From a checkpoint of a small transformer trained on Wikipedia: 10 heads of 64 (1 for keys and values).
MLP neurons of a small language model. Each row is named by its layer, matrix (gate and up: input weights) and neuron, and shows model dimensions 229-420. Each number is 128 + 32 x the weight over its row's rms, rounded and kept within 0 to 255. Numbers have three digits each. A neuron's up and down rows have the sign that makes its largest values positive.
A block is one neuron, or neurons of one layer that tend to fire together. After each block is what it responds to, as a language model described it from the Wikipedia text at the highest values.

L5.gate63:119131102114162146138136161070124127141133184077112129149111123089139182128069141127118144092159095142158122121133140125201109181117100107212115118126226192140091153127132127079134131107110127147143152225140122127134135188117154168126125141131159087178155106185143082103169131090075108125100128111103107148082102100128115075100171130135088099125114118155147169131162087175121105152133156086091148099047140145093182122111161077127103089113151148173147089163136126146131116126145089158206110167148163133133131125193100112113129116118131134110100097127117167176146216103118165094
L5.up63:085082132100131147132123102124126142105085146114072158119138157150207112135113101136102168088119126078137122146141232110189129115086109140160095093125120165117089154142101125087117127184148156151163111142156090131121109126109151134171147097096133146116146134131113088070123128090087135126110127145168140145093107109118178080148114121158108076152133121134155138074146128188162123176198167093115199150071129096095162181136134091127122163188178124172136126129120138153123155140152102093103072151196138153139136120158139117144070134108152136063154119090130173153153153119060150116
L5.gate404:161093183126133155113079121174099111147105114076156161114113094108057146148131129176156106080157168115142091165137081081079123155107145128129165115181112100070144118168141080152115109085164086117136086173176119141134114133161108094136129085118162098159165115164155114122080123146190117132110127153116161118099148156101194109137076134145130073159100125139075170192147174119145163149157190160135148091132146086129097134142121096123155137106105183139085176140212133058118149140082067080141123100127103113138095119115143213137090217122130132113093140124047132216163156064082108138
L5.up404:128159153189105149140113076097155113065106120145118090132171090142121149079106113076133156102129178211122109095068120131081139064162172114089175137122106108135130136178103126157089127099158229114146081131146113161129113080147091119078135107133140172136123103133146118079076129136098160146113109127150081142137089128170090126113113101152106136151136181167131114077062087117111068122103120066075081109134191182128135139210205097184156109150199155131147143081078201116130155161191152111129089118174156156151169115131077132149150131133084169134130114084158126131148105114126133175
L5.gate530:117083131180162104149067173068092142147162206100125147134114070131154091195143121185126083178074112089161070120140126107098176102123119127073151163115148169141067034098141155098105103222134183116138123169077133154081142095128104170141150094120170084085116160126100077124102106115076087174111149172153136127130155156094134085107080177114112054185132115154142099127170123102162180184103176123123217152097156137113099172131098180175167119160181121152176111153135143136113120154146098107131146118090152125126065149134115143134174095142136121086141132130136099123104132130137188118
L5.up530:137172173077094135106103139107150181112155035137130118196126080132172079120169114090137174104159097082110120111152179131091144146034132210139104127135120158137171143132103166113125108102080212157104147170087190135112137098137131099100139131121125145123152205108082097140118088126089150150145154092136160171087156132105119135121084123113165197147065165126122133090106173169120098108112057071089087140122088148132129147114128152084053096127118082111115137107125167082063092130170125121178164187115091165181134105073117161135145101184084155160151122101157179166114075102161145121
L5.gate785:093095168120221133153134148110118080082095183062120098057092143037143186175145179177104072104138111183107110123165156094129149078146116097091121088127132113124184125120139131108126109114149125199136152159167107101082140140129078133088123093137119068138182114173133137108076120151082150141131083155098099121061129074152139159144085180197107105120147167099106186097113125107071129109064173120208145121106118120087134159131147127169126128121141177130183202167134126157175119177148094171202125128114151129154090141149130154113113069157116133123104094146116098208134087153048124126
L5.up785:073065166119118125160074117081095102120145075072112083168136178139076131121187094161122136138125130145149132176134162129143155098120154144097158136154108135082101158098129146054099097154125100119100115082110120198137147129169141121125175036140186135133133184179107105139096161143138101067158156185107074130107137064087143093160110131116092118128160146144146154109180171134155184138096116164076118170135144083148094075108120134129112121077143136124179119163094084123112191158112098062103135143195101128112109104135176087108166171151080105139121124110141088137113088118152143189
Description: Second pieces of words or numbers that follow a one-letter or digit fragment, as in g+ene, G+dansk, 35,8+33, 50+Hertz, often in tables and units.

L4.gate40:171090095091127149107155121097161137112114164156140131087082134124093161208136102125127149182104118117132139142160136110139157139175143106142118087116140142132180124154161132091149141133099132146109139138086141097106115131111097149065123087159197090152087080169109111121100189116111197152065107168149126133109192131178132067119167089135129102142144094148106175121178138171140139165125126114165166105095121125088116218109168116106097125118092156084110139133174109151099169130081141189170067110093177105119095105111119135141134197156112159114110151119092099157125126145071137165
L4.up40:186145161100093145167132145127130084151134141087139115159129109180146097135175096116139151138148103094127161138155161101153111147126148145145084106122115144144120135134078139185111124124156144143132118118062068142119149148128121128128093071066161139135060153119087117104109112132106217088168118100110116135161113161152154131197107111111147128088136098131125126108112147128110092133108094149092158065122106170107155159112152112068160080121111119089136092132172153120105109121087155133128095157092135084163072108085134167133141168164142159133141093120171121228065118101155106097
L4.gate259:076106168098143105137167074132102135182117150109106151162161127171202150174151143103133115137117113119145159140125196106134151129121171130075122101131132104135159166083123124141189210135118157142138142109105123177098125074127118074164138139158190135145101181178122136121095130155131168095160183126136141115056174129153118129122119125108151133070125129096131145162095128120105041128133126109202119116085186178104088113154101167153114052089126069103181141215123135102082091123143157139145111131142118086104169146115157150165156097129165079121144097115142085150059156053072182169
L4.up259:212143107116098121124124162186131091136071110151120121128078086130096076163127115134085122109089178110098190161118155125134139145149117124123080175131147170153178113137092104120166097155101120115139165108133124158080115134121168150107175117111164118138113146115142103064124101094155108159119164141162138199131163102071092088189155172088110122141106148080083127159108105170086050141173129128107141140102132164096173153180133103069079174132155112106126121097152190124114154144100153169125161136131198119137108146133135142131118117148139143158135140117119166075114074128106079210
L4.gate1221:200059149093177141132108119170154119134172160064185098107143081072083188128115181086083103136150096192118150159093153133143143088110117140174082118128120137109141085126120154157118156092087178135158129144107130112088122095099134103193082140138141099138134102140162215038133121031120107090128107152157153129015151143105140127094139158062170122116121163121074117090203132088072206123141142126159165089098148103091092158112124121208123077149121127121141153100220141164098087078099157172112133124143103172153127171126112172080126129172094109176116137156143169160107134150082148185
L4.up1221:151140078149103090114115144080100178112174110068104161156106106142165108127152081068115160135126136073145096161143173112106151191144120149154134123143170144156161145194102145134099140082156101170149112108173122100075103119108083081128127101149127163202104127124173201145109130145068167143123165121136055080101224088163138093151103062071150085122209112100137122158130080137178068097137092122121148132115126142113168114153151163112128136118156077119132149143140207170172113112121127113079135163173109086112176100144128143184123081138114138111114158113144207069114137137122083190
L4.gate1695:130121151103109082141089134134124102114111126135152135149140121152110128104129186130088164092092105098183121152165153098121123155111062144140144064138120086129092104135066141143078145129132154122146151154092160080152106121075097144110104140086123128116117136078053141161135173078101103110090141097068096099115164167145174114145154189128139135177072139066160074106161140171059159186121104166104141166149127136176150087078093079148102110117031160070193161126159155073121114018098140120162138161151115120165099082080145192136139217129191086075108139134172160127053143166106137112
L4.up1695:140158121162132163141189095135120120137171117088109087092184158128114124102154136133130086150138080104191102105072125140099129151187162104190123132161139093151144104124133155160175133104158127094106104068190114180111126093203100147132169104087139140122097161130133135197175195146160142157105148121134163130121147151084161112105150125154162144136131142126038158117133152129100129121075129095116133137143112133109098121111094134172165138119159132105157064122154101096128114171139082107095086149146109156137106106168143129161148167156126167150091174132144138151085093127141190155
L4.gate1791:121082147077156168108178110100148125103161077135162142139096131133096152138112116083153115073133173145140100150144097040148115107118070136126132146139145106147136093163097123152155158042193057196048126106115135146148075139074138107129137095105151161129121078148073131119108149123091145109112135142148125127103170083131159133132171130135123113138142153099090182116112153111114126114134108155145152095139125119198187115073122111106129187111111161159105167132175141106148130146147133153172130148133133158087116046116113090113114145131136165124144161149060098092180127098087112089
L4.up1791:075111173131075078143144141110142060144188125072153093094104101083133092121119170146064103075157120143145175115171143100193124131130097141139154126145116113099146143118171165115186129155145106146145157149163075128134159118172127147143146118128125099115123109174092156115053102159147137063090162113121101192145134158106191123102165145158139097117126137118153135098123120209146115141131126141128165126146107142155114142130127038214093115093108087160114142086097113130208180113077103093136143140135152163072157148116163153131148127060133180092110133146101115142122153173144141166
L4.gate2223:122125099116134196085190136112134137112090130134174145106181062141122118141108135085077131121158171112171155152105121162109102153081118090146167170132161134144094106133155117107195174141145116117095095168134086088097114168143178137149152073126120129108131119106112106144150125127075099138075118093145126109073147094153117050140130129085138117158132167094131136151153148065129098076134157126142139084109125126088098093109053185182102124098122081169112132133178210134099114137103181161095158163154150086120145030136100146104106135153152135148164148151148145097155114045091148162
L4.up2223:146074159165110118145170152097155186079117104097160116101146138116136120090132116110119125164094140104135149136128081103161167123092128169100112148140136128174117126151107144114126164078086156169099094161135072129075047137144129151110152069113125155169107106108130113148150137177103149118123105092201156128106172149085191091141110160152083195130100071103137143124110100073104133106115109150133139116096096119104086090077098120076141063115160145085150166160143158120095116115104094128164100069167162169113141079068151078122146129183132142096172135166160095123186147127118139189
L4.gate2434:135133120139205090186145042153138062161139135118126131140157121080098136106121116153151129132065123134160112150097144137104108084049096153062171121125157081080118187157131118124128200078155091175124109114115169152099146148181187141149150094110148182122131137116170145135129085180172105110139108095094091082108127093181161148127098173055134133089141076206055123118151157136119143139174129100146143075091146157101068156111098146099097070117140064109083123122167133154131126026077127130140120145118155118119122131079141143174141171163099176088133113120089124109109107109129153124
L4.up2434:128111120138169154116097073145096154166101092099179081117151116132106121101143157100065065139125137099155117143115128126176115119139106138113105097121105116163168136133163179145092159153119115125157122109128171086130080138172138065098164139167156082141157175125172105099112124120115129152150137112163104096079128149101129129157107193079108133116135098108166144097199164140125143169121088124163135113093200099099098102115104168112115097160164118074091134058185112081130127104100140150143104111176103195095130138085143125116138176143117146115168127124081112100136100176118106090
L4.gate2534:124150103175127136129135148173123112059148127183137099070147160082171151106177108144143175137124120109115089130168129191134067156132209158126059057176065136086075133129172151175070137162095150136084109134131128120111078173131186055063171125129152132103126125138140123142126088143135110180199065088181093132138083073146090092155128097129124143138108105150102155096153174141153181100092108069148067173103154152109124091110069168112090092163165122148101191165153134124075055157163190187127036134117100179060104109098147146123074166103108101136117096135141120133099165096113162109
L4.up2534:126141125075154138163134106098117139123127160128144116117157099189103165092156137065105196131040101137094093146095132149160114100040136149156134116174093117171180123088122140149122140135095096137184158181123156090087094152125160140115141167154115073127077133128116072098132096143146114127133132132156154165107165107155130118118156114126176098137085088135170152157143077097125169156137147096134098108194114083174164152105105097161126173135138085177089150046099139103128133102141062194115130097154133169121101107100248113135130132101141145190132137145148055134084160132143148161
Description: Separators in structured Wikipedia text: the blank line after an article's short description (American football player (born 1990)), semicolons after stadium names in schedule tables, plus scattered mid-word pieces.

L3.gate1813:089176088084189127172155129089099123222156126132099149157172131090103107087136153162132155140085119185143061161153164084107133141143234153114145113109114197078145128162169103152160079159143150169112077171101081124118142107112097139125082127152153115171148096092156096123159152112107114135130100108140131124128129144146061111156143163117108177138132064114132120077094116142143124117164103098129094136123092091095125191042170169109141163127172189152174143118135102106124117075117145168150169145078152123167146148144119154128127105135152115110196158062122141125105146142130128119
L3.up1813:118136100137128167177129204119134098134129175138122099162185179114109130153060154144099133166133175111144100089117152156150155103102094156141139115146169119114137173130159112182076139153065111233153110107106118117138141159106159170047143112122195118123084126114129133119087123116137171174084152151164142110161144175120083149130180129120139095057111129210132118164120146157141108117098142098080135155143126127102114185129090144164054159137079124078145103122110145174094131141114189178117148108069146121158076124122144107128177072195125124097161122150164093119163105151104146128
L3.gate2314:149085128117105020179106171077113111152159131152130092185081125129148091068106188126156101151140112064156148096149160097139094140145113138066134146106135140072130100141145121103130153095129085087085076107147132123097179111122087110123124152146100072164074108067094167169105086135117102122157086130113114074121061157115155143107164152124148158130124116054108135156152115173151123148068136060124072125097093124127155160111135085133092064110154150135121063098151143128123124068080145080176125146122181134119168140093130145156167172109092120075176039120135115166125118157124171142
L3.up2314:085151123103138102128114160122096183153154107104149164165155155166150104177129114144067164209170179139120103119167152171123152129096099100113092133133162115081090149157136200128123184160125157149105150073149087141118142140135130103154181130190105142150129114092121076167116081127106122132153171104226110121104149092118127151131158120178095178138111100187138133132138081070093120137138117094124093186127093060133115214117133108100072162146105125150131148081117077097184193144128123104087145122122085176144127132115159084119128062050171164097108171103142121172115153152154121144
Description: Middle letters of short capitalised codes in semicolon-separated racing results tables, such as the C in MCH and RCH or NS in DNS; weaker on first words of table cells and other Wikipedia text.

L5.gate62:111122127125112066074106113101113089145148126125194149116131161112093106129175118126105113124163093113158056138168130077143146104128106092135174122116142057105142107159074170127155091096099112116079122159185128142150123121124135156110142128102051148144061080166085101162081094110109136141061111119184099112122174139126134099112178169091119161152100101135086157147161110101084107137156132127138206122080173143147130059116139090149083098118128162117157185098146187167096142094121121110122144139160163126151113109094139103145081100116180143083137114141137099155173120085117113129
L5.up62:138110125144057092136161115094137134142110085104166135133115162119125131100131090122116148099168142124162172113136127111054138101150190160089138119134054115142139097120137120166129168207150101145110118099136038150126134146161171069152122175128149150123120124099103026095117145119099080123138109139100144097143092123112141144155099130148133101150131145138144119110074114135148164069170151107137111146113120143168097072106180129140104084175134096111116159190154109182076106138138075166136083122127134199161107042120140116084129109098090081094089160172109114088112154117079139100
L5.gate829:126135131049133113151123149118116108080100140150048122111166141106145073133113145112103100077085114137142101113164165140139088140109050143109135140140181098121135163145134114096131176103180099119151099180115129125126112132159129130166144130158135174154127112149134158149113160131112103135063109094146067082112093149112089126078094123101132171159104108106116130111211081127124162110127160028135144107074119052086148148123105147145061088114122054093130114150241133060195148152158137153137131223134202116121114081125109182131126219146144153151161141123157153162148083130040129162
L5.up829:168171122129119118161123095118124083114141116080107111149160105127149093126165128204136087136093172117135166133093126143091105163141180211126122148120135083087078120123088087084177129139113177067078094150129062114168189089157132145048142152168070137101086096139134191170135138093174154148107122025116156084151160135178151149125105076119133144128162126095111099152169160108121125102137170145180145188099135136165069140168041174081052101145078104085127143129129115082172102100128156135119121104108128085082044118064131153140066148172114159155146169141104165106167173138149092127
L5.gate1875:104079098136125168153064146143130171085129116133161118214098161173092048147122123120115175118120128154124186115142176132124194115152096181135112100122117144089112162135055069118175108056083102092094155200130050122134089115133149139132132098127067149148170108125085124115131108123168121135109105118155097154100063095128164101072067130168133150103122103131138103067134141093106137109144142100190177104043129172105072115168094132143137093198113096115102111127142147112120081050136158152157132156167121118130150084148152173129127142095099207094174118090125110123176105154077165103
L5.up1875:120072147109145135099132142191117129104128087130120135114214126150087105099094158134069111148103120099134108109100115091100106109091138099178138122160142132089194101147157191159124109126139138118147175159128107178139139139129115120171138129146180090113122127110153147078080132114124116109115193149105139153109167100096115132152094122149135144127073184122125129137158183067091121160156149156146168152069160076097155180148107137052105066115074138121134141154136122086216074131083177190104169132179088169159119111124081068137086171145130196131103167156184139157078112138115109126
L5.gate2354:187120193060147154141162154144129106127119105130125148118120151177078118136091169084088112064128154140095133130120095099152135118131183106098152116116083092144093153087141146128115145112137101086114175134127090104118094111089136153167181104145157189108107061164110152176146107067085134169191042097115128062104171078104108181144150118111156178120123105109068114156118101122097106074174189078133105185078163145113135116081101166174139090132158089150097160160122128092168139162137165099099117132160150171143101051167131128129152107151138158101132109119145082111056116082117180094
L5.up2354:117098116111169142122110062160087112153136159102132139097107153113170114132090087105141135130172118125169153077124081094137091107093166166115114143128109108142139060088136179126086096136147120078078142111088061127125107109096109092049094134082106130081101137162122188164122161118164107149151166084169073144100132167095165100156157116131100165109136175103125192126132142138162158077126081104122165134141148133122146090152119117185167098068149036091164122133118122142105099109074114149154153098162115189138099149165113134143140160090177115125165137187111100101176091090166128096
Description: Mid-word pieces of longer words or names (res-ign-ation, Milw-au-kee, O-reg-on, trium-ph) and pipe separators in sports results tables, plus a few words like "season" and "time".

L4.gate962:133120215105175143132122142074088169084146144164156080102110180093080129159149175182139145114092140094129132111193101067060130092041121140141161144152088153138120111099098093132138173146132132142150130139146141146148118161060134104143085141130140132177112156196103090128110095130100093103139095178156180082113121120102118172125177166149130148117062126144109133084107121140134135135131070080136083157125140111121089143120106098111122097162193128218120077130128149110145146140146104142165119088131130137140120115145143132151109131152138068093176068147150147169093121115040116132
L4.up962:092115123113162176126148125128169125167127182158161117162072119119089135132105182189105114112126125068152119097168172140112133153169142143080127128134144124151094158115103153151125127151115150196100138098171099071100109131130110215128154135131143082122120137162098128140139107163126156100163193185145140129172158086101143128122145133100130072134131137121106138093140143126124145139143119171145127140106161196148069144166098092102113080149152091123210162166152094170128108147121102178117171107122124141089136113149135142179090115137097129146143126191209101131146087080105084157
L4.gate973:120116099139169138123155099102115116115129097105160108126074122151157102194162109099124106080143099135175068158150155083154126124095111144157176124151085110086173130106103094151159161099122175079102184111184176173112088137132118087053126061099096094128114118074141091141144105119112135167117142167151146110130134086128157143107105106130128159143118093151122200099154136121108145151116133078099100143136151120163165098089093075169087146106095178044164115152096125136118163084153106115169116161091070085184146136149103155103061131104173119114153091104114116123106122130063138092
L4.up973:101121120119181135077096112114161071158104129126200115139165122106085092167102111130135135123166102154079109146171157139149074101121128151123115103148108090114151131175122183136121092142147160154101115165159145142057146141101050133118161120174151083109115103117139133144156104131142186174111130190110095073156158143104058107102123124124143136179178148145117150095152088158192100070108139100150108183093127174170101082172057098030154130083139120132146069138161082100115153123116071179134130109167110143115162168184113177151120106073159131115140094110154084119096150113110136110
L4.gate1011:166144155122175149081063086084127113147195158086118107107115167085147093129118124162106087183147094149175096147131144162146106136132136120153093136088168096201097129092098154144098093150167122166146110160154187145073119168151155138117085156108122081107072144148111080129194137155162140063171122103122096083120106119120091127166126162094101124154054117090103106099151124158157061140073189140180128120106117144111140153179181107140076103091088122083199123124148193111180160137149094122115136150109123041098144144129149164135106106108101183101141115098139110139167149167128120109
L4.up1011:129137131148196147080171128126119111158151062108122138079041120097122130124124141149087144115080106128177112145161118111136053205093069107112128087138088134138173154087110159142068135127150106176105177165144111098076082086094101007130109126125072125164139203114189149078074131094123135143149173061139167133088121104115131107058132148135100161107127156099114116171108123144108141135158146164144148143085137121092115125160132047097188154159100132153156154116167141148132119142142085153137163099090130103132132069190110102083141154119123130143108132128146107114079119175133113038
L4.gate1136:134130108109144134109138128098094119152117121090134078097023172131159148191122152134162189108164100093159172112112165074124141103090126144145123160093141147118121101130053113098172158066146090150092138127148145105109110198109092127135055088116088099163139158100114061159059124140139165137122152123153158098097134096075088095124100156130112154106147120130082166055101145127117184106210111147180098118102173118186120149079121130084047141167167136109118106127123124122139140075119126155166120083106124106140148128140112104164132147112116167086176140082154093127108156130061131149
L4.up1136:115183137100106100145047149183143146058111077079152139076157163098100140150097134178155160119070119116081175122154096123125195124141113169180104151143126222171113168137115144081145093126126139135135106138129160117154064131142120127131137085117168122193102097109180096123118154165058125079155150123091122153188138128144137138097165060133110135118123180142087137165123163138027079178148115098122157133088114091143119089123209109162042128131059165147138136132117135225072122104158193155130133146107161097162133117116113124140147118169143062098086196086133195156143100143111136169
L4.gate1444:136068083132175078164101101137079147152159158089130101093103106051100121149111119193132101152180165159154103062165136087135135068064103164173099175101169136042111140131096121141115133139171126097168115094136178144168124085142073128179132172139149086098107130167103130138180134140140131112166090149120099084083132090145116167102170143096113126130150144089098159131160101099091187135157120155107106156108098172120131150124119089108095128072097117113110097059127128208128140128154125158150171111124144080160148179114098126135138167110095038066142138100106073135159128137081128102
L4.up1444:082057141106181099118152148135122141097057145138120146118079141135045096154158130118157098111175114091093137142121156052116141108116065178160171109091182145132118113129083143200168136137161146174112139142032092101123134096089130180073085094142122111130145117114097083083111140165103132135143128123082181124130076078096123140124130133117176140165103081116060139132103122124126085145120180151114182166116132127082073116164159116173156114083139143107112087114095123085173136098049158099163115101151132144118118137133106098107085098104106130154137124103149060172147167139175116083
L4.gate1873:110112150171119149114082127116097078173130080118107199102120193111160105193155122177175125063103136147162124132173105080093144137158102151160122152135188113097169135095168095127187160115116120186134145144128145129124112166109052104166119102159103097179171162119174108098078251171137161130160099117048162121069133112149069154123121125083134184143120077116137128135139229127139113149112121176133120072142136126179077114105152103127149109119124145178136064094155145158143165163152106129184110126100140119154136081125119091093088137100119092111095107163087111173105129154050120087
L4.up1873:143133108099152142164144120089141146118113135159168171133110169104106130176163167229118184082107119096142142109203156070076132128103146128117128091139142182170098112169108129090088168145128069105103117130125109121147097109142083157118138123087073100170163132168114081147137132192111187140130141123108137124114099134054149115159180102141083154116191161150102186130138173136057129181121122126141085113109088108122111123031099157112078113138108168151074134165120164179060157103145110161166115165131132124133126163095158105134089175111109056119133113118129121195155175167141181120
L4.gate2155:210123158096132125128099123113162133063140130103095069092107053160165086149122141100146106077108077101150093084113138130120119133161142142212107129153140164054132098175134103106174147130116140178107160179151104099114123120073168128172130183191193107132118166110126143115147124104111138113141111137163055114111128116108143141133135144140123113171131115124027157089140076125091108134137161130118161120072111148174155153136113131150127089152152165191127074140150169131129139159152130093168083151072117154110162086171114102167149139133068114122175060109076153051119100116114145116
L4.up2155:115136136121089138182150131118150112163102087116133092160148182121192152106140106165103130155151150132123171052168158073149110117105137186146121171156160170075109075078126138141144102123146123087107110143154087191094115078150133171121163153152112131134194155128121097172093066116109144095156126158126174096126133120172075097139088125123140124179145100109114130078198139094151102151120100058093130121140092085108074089205156100088126042145107151096185119080127098134119149162140138099171099152117174183161169110193147098150150086134101118154112142152108141144156162115181133163
L4.gate2556:134130162093130133105159109099072150177159165140117125198130131144134120140096207119134125134150076109148136130119098111146185113115105093131070153116158146122093081149162131139149149116167120125106199170084129147119152110069133120118143119143177100126137134135081142191138067139097165121155098106116129087088108163152159126107112111132128166077131133092113164148111075128136198152141154097082141128054144149066092131071060140121148170081155131150144169225105211103111115071171085121146148149133138135122136139136079116163132166143172147059187114163118131103136146133158181120
L4.up2556:134131169095135108173152129074097120129131143172181109153115163197133155111125172187139120138095136109114134122159093141105089105101104152135099114151140125145148149132125088111116061103107118163164128119116124147142181136107118146187135152157086138137118081106160176137099164141099123128186103130104094145121086169187108123117142180131134145121099051089151123077098103202094187057152113101144108161171128159130157166095132100160085124110056132107131151136167032107138168124095135123124149161114109117129185106111051139141110177122129133117154023197114081128091094116164075152
Description: The second word piece after a short opening piece like cl, C, St or Sc, strongest for the in in clinic, clinical and clinician, also ap in synapse and ategory in Category.

L3.gate883:140155163142112104164138187152118165144155113127140056098092079131154109130123200120144114102119125126162142176152113101134106100125101207114139135136126157152103137143080132142158156084126131142112153136221152159149157131092112027132086101099099146155138101138131136097112106142125098162084072140116083093098113095090130137161118179137137082152111124113109115109102153090139119132136122119125127135090122136155120112097078124081091098050113134131171118098151163150094095079139169150131103142133172136070121073136101119146128123093143117098115099087119126136169197202100116093
L3.up883:137161131072117190160069098119121115143142159173191117116102086146116071115187115081184122120168148131141228171080127105186116126136112146119086063210137084102122138119094148107090127142099135111175096094114156108114170157161134129171150087162086115148141125157093086144167119132127116159166144159147096086130137145080102159159153164095119145079131156141100069138128103154049124104156067099142153118164077129156108055157154092156134147135113141152121145141157104075086074144084178102129103149122157094140098184116137120117109162121115139140159166118096113144113112115119148104
L3.gate2279:139132161136177152153060113145100107138183067209165144161090147160138147136028137099055159114172102127117087062105131064108114103083080132152117071110082144119156128149076123084118134112187132106136115145152107104162129093127126146077135134118091154120125092095094130123181099128122147174097094201145159106166113051063105145169137197119156160123126094053111148132105144098154175088114197038128209173059128177167076125075103128151081115138152085145100124141147091106112084086093084144165148172056126080140142064162094121111152194093164166103131117157074164136126146122100118141
L3.up2279:071154065160145107142074108145113120085152177107139096187051039124102107104180153096159150126097135111140134050138161132166132121126148149112125149138069179132091121133137136114141167120097116092096066123154134123143088117129148119137147147153123112124157100104086076146108153171125151130140095111113102069176155133081110047172165169106083129219119161110096124135100117121108124097111162096149136106160097162136129135096110082163099089033094114094127113112144122125156137161121115106103149126062110130127092045157088111095171130141139121081112122102136135176158168168130109099
Description: Tokens ending venue or institution names and stat labels in sports schedules, tables and bios, e.g. Stadium, Kingdome, University of, record.